From a checkpoint of a small transformer trained on Wikipedia.
Size: 8 layers, width 768, 12 heads of 64 (6 for keys and values), MLP 2560 SwiGLU, vocabulary 8192, 73.9M parameters.
Architecture: RMSNorm before each block, rotary positions, no biases in attention or MLP.
Training: a variant of Muon for these matrices, 625M tokens, 9536 steps.
MLP neurons of a small language model. Each row is named by its layer, matrix (gate and up: input weights) and neuron, and shows model dimensions 416-511. Each number is 200 + 20 x the weight over its row's rms, rounded and kept within 0 to 999. A neuron's up and down rows have the sign that makes its largest values positive.
A block is one neuron, or neurons of one layer that tend to fire together. After each block is what it responds to, as a language model described it from the Wikipedia text at the highest values.

L2.gate855,186,234,196,175,211,194,194,178,197,206,250,212,209,214,160,231,175,239,208,210,199,191,194,206,192,154,224,171,185,170,242,207,234,182,203,213,200,211,181,220,199,193,188,213,194,178,158,203,184,168,236,214,207,216,196,212,215,206,184,203,227,209,202,175,197,216,194,201,196,222,204,221,212,205,206,239,221,198,163,184,172,156,198,207,186,174,197,216,181,213,251,189,214,191,183,190
L2.up855,215,225,234,187,183,170,181,174,197,232,206,188,182,211,216,188,196,181,160,188,186,201,221,210,178,200,216,217,205,230,196,192,196,204,220,228,217,197,233,149,225,211,200,217,185,195,209,210,208,220,203,198,202,211,179,220,216,195,178,233,214,180,167,226,225,179,193,167,201,178,205,199,192,187,196,201,189,201,217,210,211,166,206,221,199,204,173,161,248,229,206,195,174,166,199,211
L2.gate2100,207,200,187,205,210,250,225,193,187,226,238,193,173,190,238,202,194,207,185,226,201,196,203,229,205,200,177,167,207,219,233,205,174,193,177,190,200,193,209,183,210,199,224,190,174,214,219,198,201,221,210,229,199,189,188,210,205,205,220,210,209,192,212,188,198,203,211,189,167,214,225,186,217,202,208,230,187,186,200,190,182,220,180,226,197,199,233,170,228,208,206,197,174,177,226,212
L2.up2100,200,220,198,179,211,227,172,198,189,191,249,158,194,216,235,197,217,204,183,203,183,203,223,199,186,199,205,199,202,222,197,229,231,198,185,218,168,204,202,204,199,173,180,211,176,209,204,214,195,165,223,194,185,197,187,217,209,246,176,189,194,195,214,214,181,237,209,193,216,226,211,223,176,176,223,205,201,233,205,208,222,208,168,203,184,243,209,183,219,206,202,211,204,177,241,210
Description: Line breaks in tables and lists

L2.gate343,187,216,215,142,223,198,247,190,224,195,188,184,181,168,189,225,231,209,176,180,203,191,189,227,201,180,175,194,206,201,173,225,207,206,189,191,173,218,175,206,222,192,187,230,224,219,181,180,218,225,173,221,212,202,200,195,176,216,193,188,215,197,210,174,227,168,182,201,197,182,211,210,225,188,215,223,240,208,226,186,200,127,181,183,212,193,226,255,240,180,178,173,194,216,206,201
L2.up343,175,218,205,190,203,236,244,193,202,198,223,206,212,238,189,203,227,206,191,193,190,219,180,223,217,218,205,199,207,211,167,235,209,200,215,170,189,180,158,191,228,213,181,201,198,228,196,214,208,185,175,195,195,206,210,184,169,226,172,206,191,177,190,198,207,144,186,194,193,188,201,209,224,224,199,185,189,188,202,195,203,157,176,202,172,235,196,208,206,198,210,178,202,224,205,189
L2.gate2167,189,180,217,248,227,213,187,192,199,193,185,171,220,208,209,222,193,210,214,181,209,252,174,211,233,184,195,191,218,214,183,181,206,206,211,182,192,201,184,185,223,239,178,190,223,200,205,196,241,194,225,249,191,185,189,194,220,194,169,201,196,198,175,200,199,168,200,207,227,227,214,184,166,185,199,200,211,226,192,172,210,212,184,220,168,191,191,212,230,194,175,215,232,187,190,189
L2.up2167,204,174,206,232,243,217,180,214,208,185,167,188,227,210,199,201,201,203,193,192,225,220,193,199,212,196,190,187,236,182,173,174,214,194,233,187,192,199,194,170,228,223,209,197,232,226,189,217,215,208,218,205,184,237,187,202,206,196,195,213,206,187,191,234,211,165,230,187,192,218,217,218,186,185,206,196,207,217,178,165,188,213,171,211,180,189,205,227,240,224,194,204,266,215,201,219
Description: Naming and identity words

L3.gate339,173,188,208,242,207,212,180,162,159,220,216,187,192,206,186,199,237,195,169,206,214,223,191,198,188,193,197,199,217,204,188,235,196,224,214,219,217,197,223,180,177,220,221,192,207,206,197,196,207,193,200,203,193,195,174,204,183,206,210,193,202,242,221,202,184,187,188,224,187,229,212,177,175,234,181,247,214,154,209,182,209,193,243,213,195,209,207,169,192,168,200,216,196,198,193,192
L3.up339,186,211,197,221,179,218,200,207,181,189,197,215,207,177,188,214,184,240,189,188,208,238,232,191,224,237,203,211,220,203,192,217,189,196,197,197,176,193,184,179,182,211,197,184,205,206,211,234,227,196,165,185,192,174,170,218,193,239,187,205,213,223,189,234,192,193,167,201,189,194,250,168,201,181,229,239,199,156,208,228,207,182,192,166,214,223,183,194,204,210,184,235,231,216,193,219
L3.gate1438,178,219,203,173,208,200,210,186,220,175,223,197,163,197,186,200,206,182,204,193,184,210,214,195,229,192,194,191,203,192,214,171,194,191,201,177,197,200,214,211,184,190,203,206,219,240,209,187,205,201,192,211,219,192,213,183,227,139,231,185,226,181,226,205,199,190,173,221,186,200,213,212,210,205,188,210,200,200,192,180,204,204,215,191,213,201,195,184,189,192,195,177,172,177,218,183
L3.up1438,210,194,202,168,216,229,166,244,219,219,203,186,207,208,182,222,209,161,214,187,211,208,195,203,217,183,164,239,188,221,195,184,249,206,195,187,180,185,206,176,226,181,176,167,210,213,201,159,195,206,205,213,214,197,212,196,210,179,227,172,243,198,202,194,201,179,182,203,167,163,262,196,232,183,196,205,226,161,189,206,201,229,188,211,191,184,209,200,194,208,201,197,201,170,177,169
L3.gate1514,225,168,195,188,212,204,191,205,200,250,221,245,196,187,177,209,203,198,196,212,183,192,178,211,208,189,201,202,191,179,170,169,166,227,199,195,208,153,214,206,237,207,180,173,197,210,230,205,244,226,210,194,212,176,159,180,228,220,194,193,203,207,199,214,180,194,228,227,213,205,196,230,184,182,211,221,231,229,187,166,219,217,199,233,225,193,201,209,197,202,222,181,168,232,202,211
L3.up1514,193,223,210,238,209,210,198,209,167,156,232,205,233,187,182,168,209,220,192,188,211,205,216,178,176,198,173,178,200,182,226,218,212,180,195,202,160,226,182,220,173,198,210,161,190,192,178,184,184,241,218,230,194,230,202,236,214,190,193,189,228,206,210,154,238,220,179,191,218,177,200,159,188,207,195,209,224,188,234,207,177,211,181,175,195,219,214,180,221,185,199,194,195,210,198,189
L3.gate1650,183,198,229,212,196,195,198,173,172,194,180,179,214,230,186,195,178,217,200,199,147,179,212,192,178,199,209,182,214,180,214,184,198,221,194,196,220,204,201,174,235,194,184,200,159,181,199,216,185,174,190,222,199,166,192,210,222,200,189,166,221,199,181,176,207,181,177,141,228,213,174,179,219,185,174,197,203,193,218,209,177,208,205,222,153,190,208,205,211,209,169,187,228,208,183,176
L3.up1650,167,210,217,175,214,193,171,170,182,192,171,179,170,224,168,181,182,237,191,148,179,192,198,210,228,219,223,190,228,195,218,202,242,179,179,198,190,202,179,185,228,186,160,197,205,200,198,201,193,189,181,201,209,193,181,218,225,208,205,206,196,196,200,202,167,208,209,168,222,196,204,185,157,205,203,186,168,210,219,176,199,244,203,222,191,185,216,150,203,199,204,243,183,180,136,181
Description: Person role nouns

L4.gate217,191,204,189,169,229,192,216,189,211,222,188,189,232,172,163,191,191,202,186,204,199,161,199,193,215,201,195,176,248,212,178,202,179,242,220,220,233,179,219,207,194,185,174,181,232,190,207,179,201,191,215,188,227,208,194,201,168,221,187,202,194,240,193,204,201,180,220,206,166,243,237,225,189,205,201,192,215,152,199,215,244,219,190,199,149,199,219,208,222,214,201,240,206,251,214,206
L4.up217,202,234,197,185,193,227,211,156,217,221,203,195,218,206,172,211,213,232,179,178,176,172,179,245,199,200,238,179,182,166,203,197,162,209,195,237,237,191,179,229,186,193,183,180,192,178,198,201,187,204,202,177,226,196,203,220,205,169,209,185,211,202,196,193,231,194,223,170,205,144,192,222,216,188,204,203,198,195,216,199,188,197,211,198,214,181,211,229,201,216,237,220,173,172,241,203
L4.gate776,166,198,184,195,223,230,206,201,179,210,209,185,193,241,194,175,239,234,193,201,225,186,176,218,220,198,230,184,200,230,213,187,197,229,183,211,166,213,200,202,191,196,244,182,205,203,203,182,218,202,216,189,229,213,206,226,205,160,194,192,198,207,200,194,191,191,217,175,190,170,198,204,194,186,208,179,186,208,211,195,202,195,216,182,152,167,196,176,160,219,183,227,222,247,189,208
L4.up776,183,226,203,217,207,187,215,165,220,186,216,177,221,209,229,162,226,172,206,229,196,157,176,193,237,200,178,223,232,202,214,192,218,186,191,191,215,168,216,187,195,194,188,212,195,198,194,219,179,214,227,206,221,185,203,213,187,175,195,219,229,215,214,230,183,192,243,205,216,222,198,186,195,216,218,184,220,185,238,179,197,195,180,160,207,160,190,206,193,196,221,195,229,233,165,176
L4.gate1064,203,174,217,190,170,211,191,220,208,177,161,222,224,214,204,177,187,226,212,177,186,214,213,219,189,199,197,198,213,214,178,200,219,209,169,210,207,219,182,156,196,216,177,177,209,241,228,213,163,215,211,178,221,191,196,198,218,205,182,234,193,187,188,201,218,196,203,232,198,158,172,220,201,192,191,210,193,176,202,226,201,201,202,241,150,169,211,200,183,187,210,225,217,230,203,179
L4.up1064,157,227,163,206,199,234,195,236,221,192,191,180,167,245,188,187,171,188,228,156,217,197,191,145,214,188,190,204,245,192,209,192,220,244,203,207,202,200,179,221,200,213,183,192,195,223,190,227,198,222,193,222,207,221,226,184,168,181,211,155,216,217,214,216,250,236,190,199,205,174,228,223,220,231,183,189,199,196,192,195,228,212,210,193,182,198,216,171,185,193,215,191,196,198,230,210
L4.gate1238,196,223,178,224,195,201,184,170,175,204,203,187,185,220,200,179,164,228,223,214,201,179,162,164,191,191,208,187,193,244,197,183,194,191,161,152,183,179,178,208,174,197,189,213,204,173,221,219,233,220,195,198,175,217,197,194,183,224,173,216,248,233,166,200,206,205,199,249,183,200,167,195,207,176,180,185,170,213,215,239,189,187,182,211,194,198,182,182,174,211,211,181,168,193,190,199
L4.up1238,194,192,177,245,206,188,190,174,212,190,197,173,201,187,173,169,185,217,243,199,183,190,158,202,192,208,175,213,222,206,234,186,193,221,193,185,209,211,201,219,197,218,216,186,147,227,175,174,216,219,179,180,195,207,198,199,174,231,194,235,244,215,167,183,224,199,205,208,191,185,200,196,182,191,190,227,181,236,212,240,198,185,197,226,190,179,169,182,202,205,185,183,188,216,205,196
L4.gate1509,192,217,196,161,192,215,182,191,187,190,167,186,185,180,188,202,238,201,207,225,192,206,146,189,216,169,217,159,191,170,197,183,210,204,134,202,186,210,184,206,194,203,173,185,166,207,164,199,193,163,186,216,191,191,188,225,175,191,191,195,205,212,219,211,178,186,200,204,189,224,193,204,199,193,203,216,169,180,202,171,197,208,196,191,156,201,224,199,214,167,208,217,195,163,180,200
L4.up1509,208,214,224,174,190,219,230,186,172,189,197,197,204,249,181,182,216,219,212,224,207,180,178,194,203,204,251,181,197,181,192,174,176,207,165,188,206,159,193,200,212,181,236,215,194,226,156,219,197,191,202,159,159,213,195,226,183,182,195,203,219,228,245,191,181,201,202,208,172,219,188,191,233,201,200,221,186,167,204,186,187,202,214,224,202,192,201,179,216,189,217,233,250,181,194,201
L4.gate1628,175,247,238,208,214,203,216,242,191,213,197,223,186,217,211,208,193,219,224,190,219,200,208,189,223,199,190,197,224,202,218,195,236,198,180,159,238,206,184,193,207,199,186,215,188,200,214,216,214,204,172,205,202,189,166,220,220,206,176,191,192,207,212,203,186,195,189,202,225,200,216,195,172,201,209,191,224,195,216,159,235,207,183,182,210,143,200,180,199,210,204,223,188,174,184,208
L4.up1628,218,202,244,200,215,193,242,219,208,175,193,184,204,215,202,206,208,222,237,168,212,210,210,187,205,233,179,200,189,207,225,185,168,167,162,196,195,190,230,192,185,180,198,182,174,214,199,209,159,161,161,213,208,167,188,223,233,186,205,172,205,237,198,187,172,201,178,158,179,209,202,203,195,199,182,191,204,234,207,190,231,199,192,160,148,169,172,228,225,206,201,192,185,216,200,207
L4.gate1745,172,169,187,176,196,214,207,195,207,211,201,194,181,237,158,162,169,159,215,161,185,201,203,200,200,206,179,206,219,208,195,169,200,187,228,192,208,162,209,240,176,211,225,180,183,192,191,189,186,159,202,220,199,238,192,206,180,202,196,174,217,188,193,159,195,197,236,188,207,197,222,229,205,194,182,193,209,198,192,231,194,227,212,208,174,214,207,172,225,205,182,223,211,252,222,189
L4.up1745,178,222,175,184,199,197,238,188,205,215,198,190,184,203,148,211,190,231,194,212,223,228,187,202,210,224,181,172,161,192,243,194,205,181,194,192,152,220,216,170,202,199,150,184,223,219,209,188,182,191,180,184,206,191,196,223,197,193,200,167,207,175,201,190,221,186,183,165,215,224,218,195,226,195,206,180,180,179,205,203,210,215,198,210,183,232,213,200,217,217,191,192,205,186,211,177
L4.gate2272,192,202,165,221,193,217,234,181,204,203,171,167,191,215,208,155,186,222,206,162,177,193,196,218,186,215,180,222,223,205,204,189,199,200,175,215,213,193,228,196,249,206,239,207,218,188,210,200,226,212,190,226,202,203,215,187,212,181,203,206,207,212,227,182,238,213,177,167,211,236,222,216,171,186,199,176,201,208,216,184,238,220,197,226,213,228,195,224,175,145,144,213,165,168,194,198
L4.up2272,205,220,210,178,189,182,213,230,202,226,192,213,193,202,224,181,182,238,197,214,189,255,198,222,184,182,191,236,217,191,219,186,203,210,184,168,227,215,223,208,195,209,218,201,180,221,201,195,193,200,160,190,201,189,220,176,195,178,236,182,205,176,213,240,194,201,192,220,222,209,224,198,225,211,217,229,215,203,187,227,222,197,168,200,148,198,221,202,186,192,224,211,231,178,202,178
Description: Kinship and role nouns

L4.gate380,205,177,209,199,219,194,200,193,230,190,217,230,168,239,226,191,242,237,225,203,174,206,178,188,197,178,174,196,212,188,207,190,155,213,182,222,181,213,204,215,214,228,206,222,176,203,200,198,197,178,193,235,151,200,206,200,220,221,185,206,213,223,204,210,189,219,209,199,220,171,213,196,187,187,213,229,226,188,197,185,192,199,200,180,205,188,227,226,193,169,162,205,204,217,207,200
L4.up380,198,189,194,212,195,210,188,171,221,221,208,226,190,214,225,238,211,190,201,184,185,220,193,187,205,172,196,184,222,186,173,183,140,178,209,219,252,163,189,217,173,228,188,189,215,164,221,219,171,205,212,204,175,230,199,207,207,232,184,192,209,190,196,152,215,199,169,192,172,211,194,189,185,210,178,229,213,210,197,189,192,222,205,219,229,201,232,231,232,209,193,236,225,183,157,207
L4.gate611,200,168,191,168,199,191,229,224,231,185,232,205,209,200,174,188,233,239,183,220,211,218,200,189,209,201,202,212,228,194,174,153,195,174,185,209,187,208,237,215,199,219,187,196,238,172,206,223,170,225,202,164,156,236,200,205,157,212,199,219,219,219,207,197,236,209,211,152,204,170,213,160,205,184,166,190,189,227,172,181,218,206,175,225,171,227,210,218,182,187,201,209,154,204,198,174
L4.up611,203,186,180,245,217,244,185,179,196,211,179,178,167,205,191,189,166,185,220,179,180,203,149,211,212,233,233,175,197,201,219,214,204,203,185,176,189,229,195,224,215,187,227,184,230,212,205,201,166,193,209,177,215,195,206,201,189,229,187,182,198,202,192,176,198,192,216,202,208,181,195,197,194,172,200,192,237,218,198,183,225,199,228,217,186,172,204,171,190,151,192,182,224,199,224,210
L4.gate670,236,199,213,202,186,217,180,142,201,184,185,211,216,192,185,226,211,219,206,239,215,196,201,213,201,210,202,178,213,199,176,158,211,220,190,199,195,206,183,212,199,211,171,177,184,224,213,178,207,195,195,194,217,204,196,184,192,198,223,184,191,278,202,174,207,224,201,193,182,184,197,209,167,188,183,221,228,221,224,203,198,233,219,195,189,185,188,207,181,217,218,212,227,196,219,206
L4.up670,205,211,229,161,185,205,180,190,174,205,208,242,195,230,199,191,210,216,216,242,189,180,222,187,168,203,220,183,188,175,183,212,177,183,187,206,197,234,192,200,220,220,205,201,219,214,186,230,189,185,196,205,192,198,201,228,176,192,204,172,168,235,221,237,206,199,183,166,189,192,193,197,158,197,230,207,251,219,230,218,145,177,175,175,175,210,160,213,209,166,252,176,195,193,229,190
L4.gate688,184,208,208,222,210,193,187,183,213,194,204,206,187,204,164,199,184,209,206,204,186,201,177,192,207,193,198,210,196,186,197,169,189,175,208,207,215,223,209,173,188,190,218,165,186,180,208,180,205,192,189,227,206,178,194,209,192,228,204,193,181,199,188,194,167,207,196,189,197,202,215,198,185,198,208,205,204,168,178,209,200,172,194,260,211,203,195,213,202,210,192,187,186,167,212,211
L4.up688,199,215,193,188,178,167,192,173,188,189,178,193,190,229,220,184,172,204,195,162,212,207,196,198,181,216,224,189,201,199,209,183,196,201,194,213,214,206,184,171,196,197,228,219,180,190,179,209,197,223,189,202,212,238,213,196,181,190,210,214,206,138,174,178,163,175,197,216,200,203,208,175,190,246,202,211,190,206,227,198,162,187,233,176,198,206,186,218,185,207,162,192,194,167,201,190
L4.gate1391,176,245,227,181,191,201,117,207,212,179,191,191,173,212,210,185,217,198,171,192,234,210,194,209,217,199,202,228,223,192,212,205,201,193,195,217,230,211,182,182,211,188,188,172,183,185,217,203,187,184,177,212,201,164,213,237,204,247,253,177,183,234,225,153,211,226,207,191,215,224,189,211,184,207,254,193,213,216,223,177,197,184,178,233,227,196,202,192,194,191,173,176,246,182,205,198
L4.up1391,182,222,183,175,195,187,184,182,179,159,194,189,186,206,221,163,233,228,190,201,201,232,188,212,148,217,185,175,200,183,228,181,169,172,178,195,206,198,201,186,181,192,169,213,215,195,191,228,197,190,206,205,239,166,182,229,208,181,188,200,180,212,204,199,184,203,189,189,200,191,161,196,221,199,183,223,240,228,220,150,204,169,203,193,202,238,153,192,207,178,190,189,192,207,216,194
L4.gate1968,185,206,204,192,184,197,172,208,198,190,219,216,206,177,228,177,229,208,219,199,224,209,218,211,192,217,219,227,206,222,186,201,171,185,206,174,183,222,206,257,193,187,252,210,216,182,212,175,223,215,201,190,211,231,220,218,204,205,196,226,215,178,198,187,181,221,222,185,194,185,196,172,205,166,229,205,150,194,195,189,189,188,205,189,196,174,228,172,197,177,198,150,201,210,201,242
L4.up1968,197,211,198,153,231,238,204,206,200,191,205,217,187,202,218,193,223,193,198,177,217,236,223,182,197,214,230,208,235,205,174,219,214,207,208,187,230,196,207,217,204,213,184,205,218,220,173,173,186,181,202,220,223,231,208,209,177,198,201,193,194,203,198,186,186,170,199,197,193,191,183,178,196,199,200,237,163,181,218,170,198,202,233,181,198,227,199,167,209,195,188,199,199,202,227,201
L4.gate2279,183,206,202,217,195,189,210,153,160,181,200,165,207,219,251,211,191,197,186,246,232,219,152,173,208,229,213,191,177,185,145,183,202,205,177,164,191,170,190,188,210,189,211,211,175,180,191,200,211,198,193,178,191,217,198,216,206,200,222,174,172,191,209,213,201,194,207,200,201,187,222,205,184,192,232,210,210,224,188,211,186,259,178,213,178,222,168,238,213,208,215,232,207,193,235,239
L4.up2279,190,187,204,178,183,158,233,189,227,187,209,193,220,216,203,248,186,187,193,221,185,203,232,180,213,186,200,223,244,201,253,227,173,178,194,221,201,165,208,175,231,195,214,202,168,185,180,244,177,198,186,198,219,225,214,192,235,195,201,218,185,189,188,155,185,213,173,213,213,228,158,184,169,183,181,206,173,196,198,210,194,182,215,210,192,220,211,206,208,185,202,173,236,210,205,205
L4.gate2551,185,210,196,200,207,226,189,177,206,197,225,204,180,208,223,207,218,207,248,190,195,206,189,234,213,203,225,225,185,207,213,198,199,202,191,210,226,237,176,184,173,224,237,217,197,184,188,186,188,190,212,216,189,211,212,247,226,191,249,217,200,191,176,202,174,161,177,164,207,202,166,207,177,184,183,221,221,193,207,167,190,201,216,205,190,210,180,177,209,189,222,215,227,221,192,219
L4.up2551,201,205,189,222,190,199,180,194,220,224,172,190,193,226,184,171,205,202,216,211,189,225,237,211,205,165,172,193,209,236,195,207,220,176,170,213,231,186,214,194,189,164,217,185,229,212,193,186,222,208,182,192,215,209,191,247,171,177,193,184,217,214,192,198,189,201,161,213,218,203,162,204,185,178,224,186,188,223,204,249,216,236,183,179,196,170,184,215,147,213,199,205,199,183,225,193
Description: Table row line breaks

L3.gate98,193,209,206,197,186,235,176,191,200,211,227,219,197,211,232,203,194,229,145,207,192,220,215,187,193,243,200,222,157,218,202,219,189,202,188,217,202,198,210,185,222,194,212,145,205,200,237,227,239,206,179,201,168,190,213,172,165,213,221,187,204,174,185,201,212,189,224,202,191,214,203,195,195,183,181,218,230,198,180,183,188,203,185,193,201,199,215,151,220,166,195,202,242,188,228,223
L3.up98,185,185,205,212,170,185,209,206,212,199,179,185,212,207,239,218,201,227,211,240,234,214,192,204,204,232,191,196,206,192,199,183,196,186,204,204,182,208,188,194,242,204,223,203,169,181,241,226,217,212,221,194,157,216,197,159,193,194,185,196,201,200,186,211,203,200,188,222,183,223,189,190,207,240,217,198,189,181,200,179,207,201,189,191,179,186,239,202,230,157,215,184,206,216,215,241
L3.gate529,219,227,184,238,232,201,217,197,171,150,166,189,216,227,211,213,223,210,198,218,231,200,173,173,157,164,235,214,199,237,194,223,190,204,184,198,198,222,195,168,179,182,186,178,185,195,188,216,224,197,165,198,205,193,191,219,191,213,207,170,212,192,189,203,185,173,198,171,184,179,173,184,216,210,221,199,208,206,216,194,191,237,188,154,192,211,176,194,209,231,205,174,217,178,171,208
L3.up529,233,184,189,155,215,166,174,196,210,226,175,206,201,189,207,182,215,201,225,219,207,189,216,210,202,194,180,214,186,202,180,207,200,203,211,211,202,190,183,217,213,201,207,176,251,206,221,204,196,239,193,189,218,202,243,239,185,183,181,191,200,225,198,215,189,228,220,232,209,239,217,216,201,200,154,194,197,203,210,194,203,222,210,253,217,207,221,199,196,232,198,206,200,219,175,203
L3.gate1012,214,161,202,205,220,154,193,216,184,186,181,179,189,228,186,186,196,201,212,201,208,233,171,217,206,212,185,201,207,226,173,171,230,192,214,183,200,193,191,187,219,196,184,166,226,177,206,194,195,234,187,194,190,170,238,221,199,210,210,236,223,212,177,221,170,202,178,213,194,188,199,215,198,205,239,157,219,198,241,204,231,190,188,194,220,226,236,185,196,203,186,205,219,208,193,197
L3.up1012,210,219,184,218,165,189,178,203,205,208,201,164,171,230,206,198,197,217,247,214,176,175,212,200,209,196,208,171,196,212,178,221,191,162,209,217,183,222,168,181,217,195,233,151,227,205,194,165,218,228,163,191,166,191,186,182,185,188,169,201,186,217,209,206,195,211,192,219,208,215,172,175,204,203,215,202,197,197,221,202,207,192,193,198,202,211,214,187,198,221,189,213,213,213,208,209
L3.gate2464,226,204,188,190,230,160,157,228,185,169,157,190,224,214,203,204,171,182,214,155,235,179,193,206,214,232,197,203,206,209,214,195,234,173,202,210,221,175,197,219,192,234,218,180,192,188,178,249,226,182,197,194,195,164,219,204,202,204,180,220,174,216,212,217,232,197,191,221,187,234,186,192,220,231,205,179,203,206,199,197,205,218,217,201,177,205,201,176,180,208,189,218,200,207,204,206
L3.up2464,185,214,203,190,228,178,249,215,164,190,191,174,221,192,222,221,200,206,180,269,179,190,188,217,227,170,190,210,215,201,202,192,152,207,226,185,142,215,182,228,172,179,214,204,203,244,243,213,188,225,189,186,176,212,211,223,214,195,221,177,151,188,197,201,161,236,169,228,162,205,203,182,177,182,184,202,232,191,179,250,215,197,179,196,193,198,216,190,192,223,224,216,227,157,206,186
Description: Table row breaks